{
  "n_kv_head": 3,
  "init": "normal",
  "decay_fraction": 1.0,
  "steps": 3999
}
MLP neurons of a small language model. Each row is named by its layer, matrix (gate and up: input weights) and neuron, and shows model dimensions 256-351. Each number is 128 + 24 x the weight over its row's rms, rounded and kept within 0 to 255. A neuron's up and down rows have the sign that makes its largest values positive.
A block is one neuron, or neurons of one layer that tend to fire together. After each block is what it responds to, as a language model described it from the Wikipedia text at the highest values.

L4.gate301 [130 141 111 171  93 159 179 185  75 115 108 137 114  64 116 166 133 100 101 118 125 109 128 135 123 123 158 135 116  84 128 109 103  77 124 174 161 135 153 171 151 135 129 113 110 121 131 137  89 104  90  78  74 139 149 138 123 145 150 109  84 108 140 116 139 155 116 118 145 153 139 115 159 118  99 101  94 141 122 122 114 127 160 153 137 114 132 105 120 108 107  94 146 120 161 148]
L4.up301 [120 110 132 118 101 136 163 100 103 103 156 105 136 166 128 107 158 107 129 132 109 136 123 136 173 125 117 124 135 141 153 171 152 127 151 108 143 155  96 119 117 154 133 143 159 134 146 115 154 146  91 110 153 136 108 170 143  99 114 128 137  85 140  91 169 118  99  92 157  94 109 102 136 102 191 139 149 129 135 117 138 118 117  58 141 133 126 146 132 102 119 127 167  71 149 144]
L4.gate338 [176 131 143 126 107 118 167 156 114  78 115 126 119  91 105 120 121 116 149 146 174 143 129 128 131 137 127 101 138 119 143 105 137 116 154 112 151 143 150 159 114 171 147 133 117 121 144 181 124 113 118  89 135 116 125 136 117 146 124  52 111 103 122 139  92 174 129  87 132 100 136 195 124 136 155 131 132 134  92 154 158 116 153 153 131  96 126 108 132 137  89 113 124 103  99 129]
L4.up338 [154 123 171 123 116 154 137 169 130 133 145 100 122 143 121 121 168  97 143 113 136 126 114 127 151 133 138 149 141 126 121 103 110 104 119 159 137 146 116 121 123 103 114 165 117 139  98 130  82 128  79 124 127 132  68 117 133 132 118 102  86  92 153 137 150 178  99 100 128 142 143 112 138 108 154 146 131 101 113 114 145 146 150 117 124 120 102 135 115 117 149 103 110 132 141 137]
Responds to: Periods ending a sentence or abbreviation, often after numbers or names (population of 848., U.S.), plus the verbs entered and into.

L3.gate74 [146  86 104  99 131 126 120 141 169 113 120 116 142 132 126 119 144  94 160 129 130 114 151 138  99 108 131 165 142 128 113 136  84 143  76 162 121  67 106 132 166 117 130 107 158 134 109 130 135  95  71  99 131 111 134 151 128 169 117 170 117 119 149 139 112 134 131 125 132  92 125 177 107 105 130  76 101  83 148 128 132 107 164 164 138 103 113 108 130 149 118 113 106 136 159 117]
L3.up74 [141 133 120 153 139  77 119 135 137 114 128  60 155 153  84 128 129 101 125 103 144 139 136 100 146 170 135 153  92 158 161 122 114 151 145 100 142 106 185 153 115 107 126  93 122 113 104 130 106 119 119 140  85 152 120 100 125  96 119 141 104 149 110  90 147 127 110 108 123 126  74  98 161 120 142 126 128 125 122 123 132 113 162 153 167  86 106 144 139 125 160 151 159 155 136  66]
L3.gate99 [104 188 141 144 129 147 129 159  90 149 122 131 148 116 103 102 108 104 126 163 100  94  68 120 110  56 121 150 138 107 136 112 146 139 119 167 172 102 136 154 129 130 132 122 117 131 137 127 113 143 102 118 106 109 147 144 116 138  84 118 138 110 101 137 157 102 169 123 113 126 140 127 147 147 149 124 120 141 131 155 149 115  93 109 126 161 116 116 123 142 119 113 139 124 139 146]
L3.up99 [125 102 103 180 120  85 103  62 117 160 153 159 115 155 131 120 126 141 120 130 128 101 138 156  90  91 135 139 146 117 113 144 171 122 127 120 104 134 128 122  85 138 137 117 107 175 130 113 148 172  82 103  99  83 133 136  88  96 108 114 128 119 144 127 141 126 133 140 112 153 163 124  95 132 104 126 109 154 115 146 110 126 117 136 101 157 108 107 130 152 142 133 112 137  76 200]
L3.gate134 [120 116 144  96  94 116 116 195 109 102 149 114 140 134 116 106 107 109 105 110 125 103 149 100 135 114 151 199 125 123 112  97 158  94 157 139 164 136 163 149 133 133 119 146  80 156 122 112 109 108 127 165 118 132 158  96 155 105 110 138  87 119 107  87  88  91 135 124 187 120 123 126 116 144 146  84 149 106 131 109 166 141  99 129 163 129 127 123 128 111 135 142 105 136  83 150]
L3.up134 [126 141 114 115 151  92 108 114 141 131  82 169 150 106 112 173 170 154  96 140 130 190 167 160 155 124 134 115 104 137 134 160 133 148 114 102 179 137 158 159 121 129 155 139 133 182  83  99 158 132  93 110 138 170 127 134  96 129 122 118 125 136 172 131 140 105 107 145  96 146 131 105 110 107 159 137  75 102  91 132 125 118 123  96 138 121 130 105 174 143  82 132 105 135 132 146]
L3.gate250 [117 127 140 124 151  94 105 127 139 160 111 126 112  97 137 150 165 112 131 142 122 141 196 140 127 150 163 141 162 119 101 147  92 101 135 100 127 145 123 127  90 162  83 136 123 113 128 123 133 134 115 133 115 120 129  79 128 127 148 107 110 116 143 103 134 110 156 152 143 103 161 168  71  99 164  74 103 113 105 137  93 103 160 174 128  86 141 140  81 121 116 124 101 170 135 105]
L3.up250 [128 148 143 100 114 100  76 116 117 121 150 124 128 128  98 148 142 174  91 117 152 101 153 140 136 103 147 157 126 157  86 143 132 131 172 101 102 105 119 111 133  99 129 124 145 124 159 139 136 141 165 165 149 124 139 121 138 133 146  97 105 122  95  93 118 141 126  73 111 110  71 133 194 131 165 147 151 145 150 120  97 137 143 106 140  95 141 143 109 114 139 118 123 158 106  98]
L3.gate345 [131 119 107 139 129 107 110 126 106 131  83 137  88 108 146 102 136 140 113 108 149  99 119  89  97 120 111 130 114 156 149 190 138  83 104 148 146 133 140 127 158 114  81 115  97 140 137 136 140  88 124 129  98 121 128 196 126 127 153 133 110 104 135 124  98 131 122 151 149 135 181 143 123 130 107 145 148 131 105 138 118  97  95 154 101 130 119 124 218 178  75 164  93 131 144 110]
L3.up345 [114 106 125  73 140 156 160 134 122 110 103 161 125 159 159 115 153 132 149 162 102 102 111 145 114 111 117  91 126 117 114 119 125 134 114 128 158 125 129  90 156 109 151 112 129 149 161  98 144 124 113 135 132 137 115  99  92 132 134  70 147 125 133 155 128 176 119  84 141 121 130  96 168 124  85 112 110 139 114 124 114 144  91 130 138 151 146  92 142 155 138 136 117 149 145 171]
L3.gate564 [ 92 130 125 148  84 109 123 148  92 163  85 158 100 115 117 126 139 142 139 137 153 144 129  89  85  99 133 150 101  98 125 133 126 106 128 153 112 138 147 121  97 102  88 130 147 118 157 101 114  84 127 115 168  82 164 113 150 100 107 113 103  85 165 138 135 171 145 142 165 110 124 121 129 148 140 160 128 132  83 120 151 147 113 130 136 114 147 111 113 115 110  84 158 130 158 106]
L3.up564 [111 194 119 180 117 128 112 128 133 117 162 114 145 122 126 149 128 140 152 128 121 119 114 132 119 108 134 115 131 122 122  95 125 112 145 173 120 120 101 153 126 165 124 114 118 144 141 121  99 120 156 124  66  90 142 151 109 102 138 138 149 141 116 143 104 121 143 112 175 154 160 118 128 126  97 139 188 122  83  94 139 137 112 159 127 229 109 130 126 113 142 164 177 161 159  97]
L3.gate575 [ 97 135 156 158  99 165 182 129 133 101 134 138 164 119  99 127 103 133 133 123 112 146 121 161 127  86 111 127 159 136 110 118 122  96 103 133 110 167 123 182 135 131 155 129 139 111 143 105 116  88 105 111 105 105 135 135 102 122  79 116 108 127 154 149 140 142 163 156 144 106 137 133 130 149 153 154 135 179 115 145 122 130 113 138 130 161 123 119  96 129 118 119 145  94 151 122]
L3.up575 [171 114 133 145 145 154  98 119 134 128 147 163 162 116 122 120  98 161 131 134 140 176 121 156 133 121 123 135  79 102 123 151 106 135 199  73 148 123 177 118 116 153 145 143 148 191 115 180 121 113 136 136 124  97 134 101 140 145 133 135 140 190 139 133 167 126 119 129 151 113  81  96 103 124  97 110 135 113 149 113 125 134 154 134 130 103 111 119  97 108 114  85 172 134 115 125]
L3.gate710 [109 143 163 143 138 139 135 188 111 116  92 116 106 111 121 155 107 140 145 180 129 105 126 142 129  90 109 118 132 138 138 136 104  94 109 110 106 126 163 151 112 134 100  83 131 104 113  80 133 126 107 123 143 113 120 112 120  94 116 128 120 106 103 142  83 123 126 136  96 104 145 173 170 141 147 131 139 110 108 109 104 118 119 142 110 122 135  97 118 160 132 143 191 137  70 118]
L3.up710 [100 150 160 143 114 129 109 161  96  95  86 122 112  92 142 142  98 149 120 134 129 112 123 134 146 131  72 137 129  91 132 141 134 111 123 126 115 129 184 157 147 142 118  90 123 174 144 127 134  78 147 113 125 145 139 116 125 106 132 153 102 143 135 134 154 114 106 142  93 141 159 113 158 113 144  92 125 120 131 110 121 117 104 138  88 123 116 110 119 140 100 114 167 172 161 119]
Responds to: Function words that complete fixed phrases: of after many, each, any or as; was, were or is after there; and the / and - separators in footballer career lists.

L7.gate21 [127 131  99 156 131 141 157 114 104 107 152 116 132 112 130  79 113 178 128 125 171 113 129 133 133 108 157 149 129 137  98 133 120 129 118 133 134  90 140 163 113 134  96 120 103 158 123 149 160 144 117 151 125  94 139 134 155 121 110 105 151 135 153  99 159  92 140 138 102 127 146 102 149  87 135 123 115 122 134 120 113 151 108 144 178 115 172 118 119 156 113 133 136 127 109 113]
L7.up21 [105 141 121 121 132 137  93 134 131 130 196 101  73 145 122 149  93 150 134 106  98 156 126 114 148 112 162 174 127 136 134 170  91  86 100 111 140 132 156 183 143 126 118 112 151 199 158 113 134 132 134 125 186 161 128 125 138 125 130 155 107 159 147  95 130 130 115  92 127 173 107 115 108 121 135 107 137 153 110 123 106 147 142 110 123 136 140 125 122 133 141 120 113 124 154 123]
L7.gate134 [ 93 149 117 112 130 144 126 132 116 109 116 149  67 157  97 208 124 139 170 123 106 148 106 154 112 117 146 164 136 137 115 184 145 156 101 131 135 108  93 159 101 123 169 147 113 135 132 146 100 104 135 141 126 119  99 126 114 172 112 128 128 110 114 130 114 138 109 119 151 140 110 144 181  93 157 157  65 143 131 186 147 145 123 136 106 118 143 136  99 148  74 127 146 118 145  89]
L7.up134 [108 160 140 100 131 141 152 151 143 116 108 155 138 138 138  88 131 171 138 137 176 108 105 126 105 164 140 162 133 112  82 133 126 165 123 145  66 118 155 148 128 116 126 150 167 128 140 144 146 121 138 136 128  91 118 163 129 148 110 128 172 114 115 149 139 126 108 150 154 172  90 137 118 126 120 106 100  95 128 114 140 151 138 158  87 139 106 121 115 132 128 100 156 137 149 137]
L7.gate154 [116 136  96  97 167 145 127 152 157 121 176 115  93 142 139  96 166 120 147 154 111 113  93 156  95 118 117 127 122 148 162 117 153  93 114 165 131 103 145 126 120 106 146 110 158 161  83 127 167 119 118 134 112 147 155 140 154 146 112 171  90 137 110 125 167 175 108 136 139 101 114 124 140 108 125 123 113  84 130 134 132 112 103 156 124 126 136  85 121 110 128 168 117 103 125 109]
L7.up154 [134 140 103  91 133 157 179  66 167  97 144 153 141 104  95 113 161 138 114 100  96 145 141 123  78 121 107 147 162  99 154 150 161 131 138 153 138 103 142 119 140 191 133 128 111 168 132 109 127 194 139 108 157 115 132  99 137  71 156 146 125 114  81 118 161 122 145 162  72 161 151 120 120 138 177  94 119 123 105 136 123 119  85 142 123  96 101 109 134 133 152 139 120 157 163 109]
L7.gate238 [ 92 121 112 146 121 137 129 120 114 148 115  88 122 141 125 125 121 146 133 129 110 156  86 138 140 107 124  84 170  95 139 132 166 114 134 105  93 120 160 154 129 146 140 120 121 144 143 111 160 121 133 147 124 138 125 127 148 139  89 101 146 135  96 136 166 104 176 138 154  98 122 141 121 133 147 135 143 112 120 133 169 147 138 140 137 104 150 147 118 136 115 151 157 116  87 139]
L7.up238 [134  70 151 120 148 135 161 114 149 130 167 115 179 116 128 147 131 176 119  93 140 116 139 116 130 138 145 163 150 123 134 149 124  99 135 109 117 124 124 189 134 154 111 129 121 133 114 142 117 147 155 121 117 149 146 109 104 156 132 112 136 138 179 100 106 107 136 156 133 140 111 106 141 121 131 121 123  99 159 110 129 140 114 138 168 100 138 123 146 105  75 149  99 151 113 119]
Responds to: Structural separators in footballer career lists and wiki tables, chiefly the slash before goals in "Team / 62 / (11)", plus leading dashes and pipes.

L3.gate69 [ 79 152 134 132  82 142 137  91 129  92 150  86 114 126 142 139 182 151 123 117 126 137 151 150 130 174 147 139 136 144 127 125 134 102 106 116 143 144 106 130 180 110 120 160 112 101 116 136 165 118 144  95 141 153 114 159 124 136 144 113 112 175 154 166 123 128 116 106 124 162 127  91 141 124 168 124 118 150 123 158 118 148 112 139 153 117 147 107 111 110 114 121  92 124  94  85]
L3.up69 [107 138 111  94 129 158 131 134 128 133 107 133 154 115 105 126 116 126 116 126 178 117 148 140 128 103 163 119 105 134 185 105 140 173  94  72 129 122  95 127 137 130 118 134 157 115 125 141 121 151 153 144 132 140 100 113  85 118 173 130 112 132 135 126 135 120  98 128 144 136  93 118 168 136 163 107 165 101 125 162 152  99 103 164 115 139 133 102 167 133 169  98 107  94 127 158]
L3.gate339 [109 144  71 115 140 173 148 114 151 110 163 118  98 150 114 136 114  89 109 160 120 116  91 100  84 113 109  68 165 108 161 162 128 152  99 136 120 157 143 100 166 131 135 111 147 131 192 134 121 129 108  90 150 144 174 124 145 136 137 131 126 147 111 105 113 124 116 144 136 168 147 119  76 106 134  90  77 146 115 120 128 156 139 121 101 154 109 137  90  85  86 121 128 141 129 166]
L3.up339 [142 160 136 121 135 107 140 129 132  97 136 130 102 105 105 106 101 115 152 128 181 118 152 174 107 113 134 105 114 113 150 148 182 123 149 143 113 141 106 152 148 149 115 113 117 138 126 160 153 121 108 127  92 133 135  86 155 139 137 109 174 121 139 134 148 116 129 128 177 134 133 137 162 118 162 138 131 116  96 152 153 164 185  95 114 150  83 160 158  95 102 125 114  75 125 113]
L3.gate419 [137 146 161 155  90 124 122 116  82 134 143  95 100 129  86  90 157 134 121 122 155 117 167  96 137 128 177 158 159 100 144 146 101 134 130  72 114 169 162 127 144 136 113 146 151 159 140 174 150 138 159 130  71 143 155 119 163  75 135 125 105 121  89 145 134 119 100 142 158 154 105 154 107 131 142 118 105 144 110 131 117 108 168 145 167 191 120  94 129  91 173 106 151 135 123 101]
L3.up419 [173 130 125 149 128 172 145 112 137 116 164 141 103 169 110 144 135 156 115 106  91  91 102  87  93 123 103 143 142 128 152 147 129 161 122 137 164 118 131 164 124 128 105 149 167 129 190 110 115 124  94 101 124 105 119  92 118 130 113 136 114 152 111 124 105 100 116 142 115  93 131 168 130 170 147 140 138 144 115 119 103 159 164 186 131 142 114 126 136 155 151 123 142 121 137 122]
L3.gate451 [142 133 162 180 115 121 106 100 152 121 137 112 136 145 155 150 116 166 127 129 102 166 116 118 139 126 172 106 126 151 145 106  83 119  76 132 116 123 126 154 125 114 127  68 115 134 116 149 132  96 115 142 120 139 137 132  70 103 127 122  99 138 129 175  75 162 135 141 150  86 126 145 123  55 100  87 146 130 109 163 158 103 137 149 197 107 145 174 144 161 113 100 117 132 104 159]
L3.up451 [122 111 127 140 120 111 135 154 159 154 116 151 110  77  88 107 123 142  87 101 108 144 107 159 129 115 107 115 123 140 122 135 124  99 123 117  60 134 119  93 140 134 127 123 140 157 115 140  90 102  89 104 154 161 141 141 110 110 112 117  86 141 139 112 155 133 125 125 124 144 133 105 110  87  77 121 138 125 140 115  94  80 138 132 104  91 192 109 123 184 114 100 158 146 113 116]
L3.gate458 [122  85 117 140 115 144 123 119 128 128  70 148 121 135 139 133 119 164 118 122 123 152 150 138 127 102 154  64 133 118  92 154 163 116  89 124 171 139 148 120 138 119 125 163 110 101  99 139 125 111  95 134 102 150 151 204 112 157 132 170 159  90 157 165  81 113 128 101 100 143 173 156 127 130 139 120 158  93 118 146  89 159 134 105 109 136 204 116 163 138  98 130 100 127 164  95]
L3.up458 [158 138 127 125  79 160 111 120 111 153 126 115 108 113 105 125 104 101 145 131 133 108 166 152 119 145 155 119 139 114 176 104 119 131 107 121 125 116 142 176 126  79 129 137 171 137 138  96  74 133 130 102 127 147 128 113 126  80 114 192 124 119 154  81  80 189 148 155 155 178 125 174 126  94 155 132 138 108 113 179 129 116 114 142 143 121 166 112 117 128 182  95  88 106 125 126]
L3.gate586 [148 158 157 150 133 100 144  84 151 112 120 131  85  73 140 135  89 112 125 115 115 118 122 120 103 179 158 113 123 120  85  99 134 118  79  71 128 146 108  88 112 150 139 163 133  83 160 124 132 121 126  97 120 129 149 112 111 109 138 103 150 125 105  90 112 116 127 142 137 122 191 117 127 146 145 121 116 115 164 144 141 149 102 201  82 105 140 155 141 169 124 127 150 176 115 121]
L3.up586 [147 161 161 101 133 101 158 132 137 144 103 127  98  72 113 105  62 109 138 125 121 136 124 148 105 134 186 109 117 108 111  91 125 107 119 110 145 134 124 130 120 143 106 130 143 145 135  68 133 145 137 148 117 143 145  89 153 180 148 130 138 127 135 129 104 110 114 148 116 128 111 138 135 127 125 107 115 122 109 120 134 156  75 150 139 142 130 106 155 129  61 109 166 179 134  91]
L3.gate588 [117 118 156 139  82 183 147 137  82  93 154 161 153  98 164 146 146  93 117 153 136 104 112 116 111 153 164 132  87 132 121 161 149 120 107 159  77 133  84 131 123 114 139 136 140 131 129 169  64  66  96  86 137 129 135 144  97 111 144 119 137 125 115 128 104 159 136 123 138 124 132 170 119  88 134  85 149 121  96 118 117 143 128 104 132 109 124  89  90 152 117 143 109  79  98 128]
L3.up588 [105 130 182 159  86 110  87 141 101  93 160  95 144 136 121 130 121 156 141 120 162 112 112 105 144 127 179 136 113 141 108 170 102  94 132 161 113 104 134 122 143 143 111  98 158 122 109 121 106 155 108 108 144 145  98 152 126 117 125 125  87 131 144 118  90 158 152 103 159 129  95 147 133 101 173 155 175  93 125 114 136 154 156 142 148 123 112  92 109 177 113 118 143 149 144 116]
L3.gate862 [118 188 133 148 117 141 104 166 122 119 124 120 134 125 117 115 112  98  93 161 132 108 105 144 127 147 162 146 140 126 165 146 127 134 135 108  97 125 119 148 151 145 167 120 111 101 148 165 141 109 140 134 113 105 119 103 121 143 122 140 143 139 140 159 144 131 128  86 121 139 122 112 100 122 127 165 127  83  72 154 154  81 122 152 176 159 105 151 114 167  91 119  82 118  65  68]
L3.up862 [126 146 158 109 142 118 134 157 104 127 124 118 121 152 173 132 170 144 155 124 108 110 122  92  90 127 101 128 116 150 179 136 152  99 123  92 107 101 117  97 147 166 113  98 112 140 126 127 129 105 121 123 115 115 133 135 176 109 178 131 140  92 111 154  91 112  78 160 131 196 148 152  83 113  83 147 124 156 100 100  95 149 114 102 140 150 166  92 106 132 127  97 112 116 124 113]
Responds to: Periods, hyphens, slashes and dashes that join parts inside a name, number or date, such as Jean-Pierre, mid-1970s, 26.23, U.S. and 12/12/12.

L4.gate874 [109 133 116 167 103 109 127 175  97 150 143 110 170 135 148 132 161 162 115 172  94 114 134 153 160 151 128 144 152 115 117 174 154 126 125 121 141  98 172 118 142 152 113 127 122 166 120 111 154 130 129 137 162 103 138 119 107 141 161 107  84 134 114 125 111 100 130 110 124 110 121 159 125 122 139 147 152 118 127 126  96  99  91 147 127 122 123 134 128 146  72 120 127 141  72 118]
L4.up874 [106 152 120 140  98 113  91 158  67 124 130 111 147 138 123 120  99 133 118 128 150 134 133 162 123 138  79 124 155 124  81 110 142 119 121 127 139  97 143 144 123 152 158 125 150  94 136 112 144 114 148 152  94 120 120 124 136 101 110 100  85 115 105 147  67 129 165 116 170 130 137  81 159 120 118 153 112  84 122 127 144 138 142 106  87  90 150 129 107 143 142 168 143 169 123 169]
L4.gate968 [ 83 145 152 135 163  99 125 142 120 112 156 131 188 119 139 131  80 134 157 122 116 143 102 160 104 133 114 146 142 117 102 135  99 102 139 128 112 130 135 120 113 148 108  91 165 149 131  86 173  68 121 115 114 125 105  98 120 105 122 117 152 153 132  84 114 112 133 130 149 126 142 132 122 139 153 127  88 106 129  77 133 115 138 110 115 114 116 136 147 130 138 131 130 166  92 120]
L4.up968 [154 121 118 179 120  94 142 165 145 107 102 130 126 138 114 110 122 154 135 180 115 137 170 158 121 132 108 174 160 131 150 148  96  99 100 134  63 114 120 119 182 139 153 122 141 149 122  93 150 153  88 189 118 114 115  59 103  83 136 113  98 118 112 113 120 129 134 103 167 118  99 122 133 143 124  90  98 132 113 161 101 111  95  86 123  81 142 133 122 121 138 125 143 155  67 142]
Responds to: Words that pick members out of a group, mostly "of" after one/none/each/four and sentence-initial "Among", also some/these/those/all.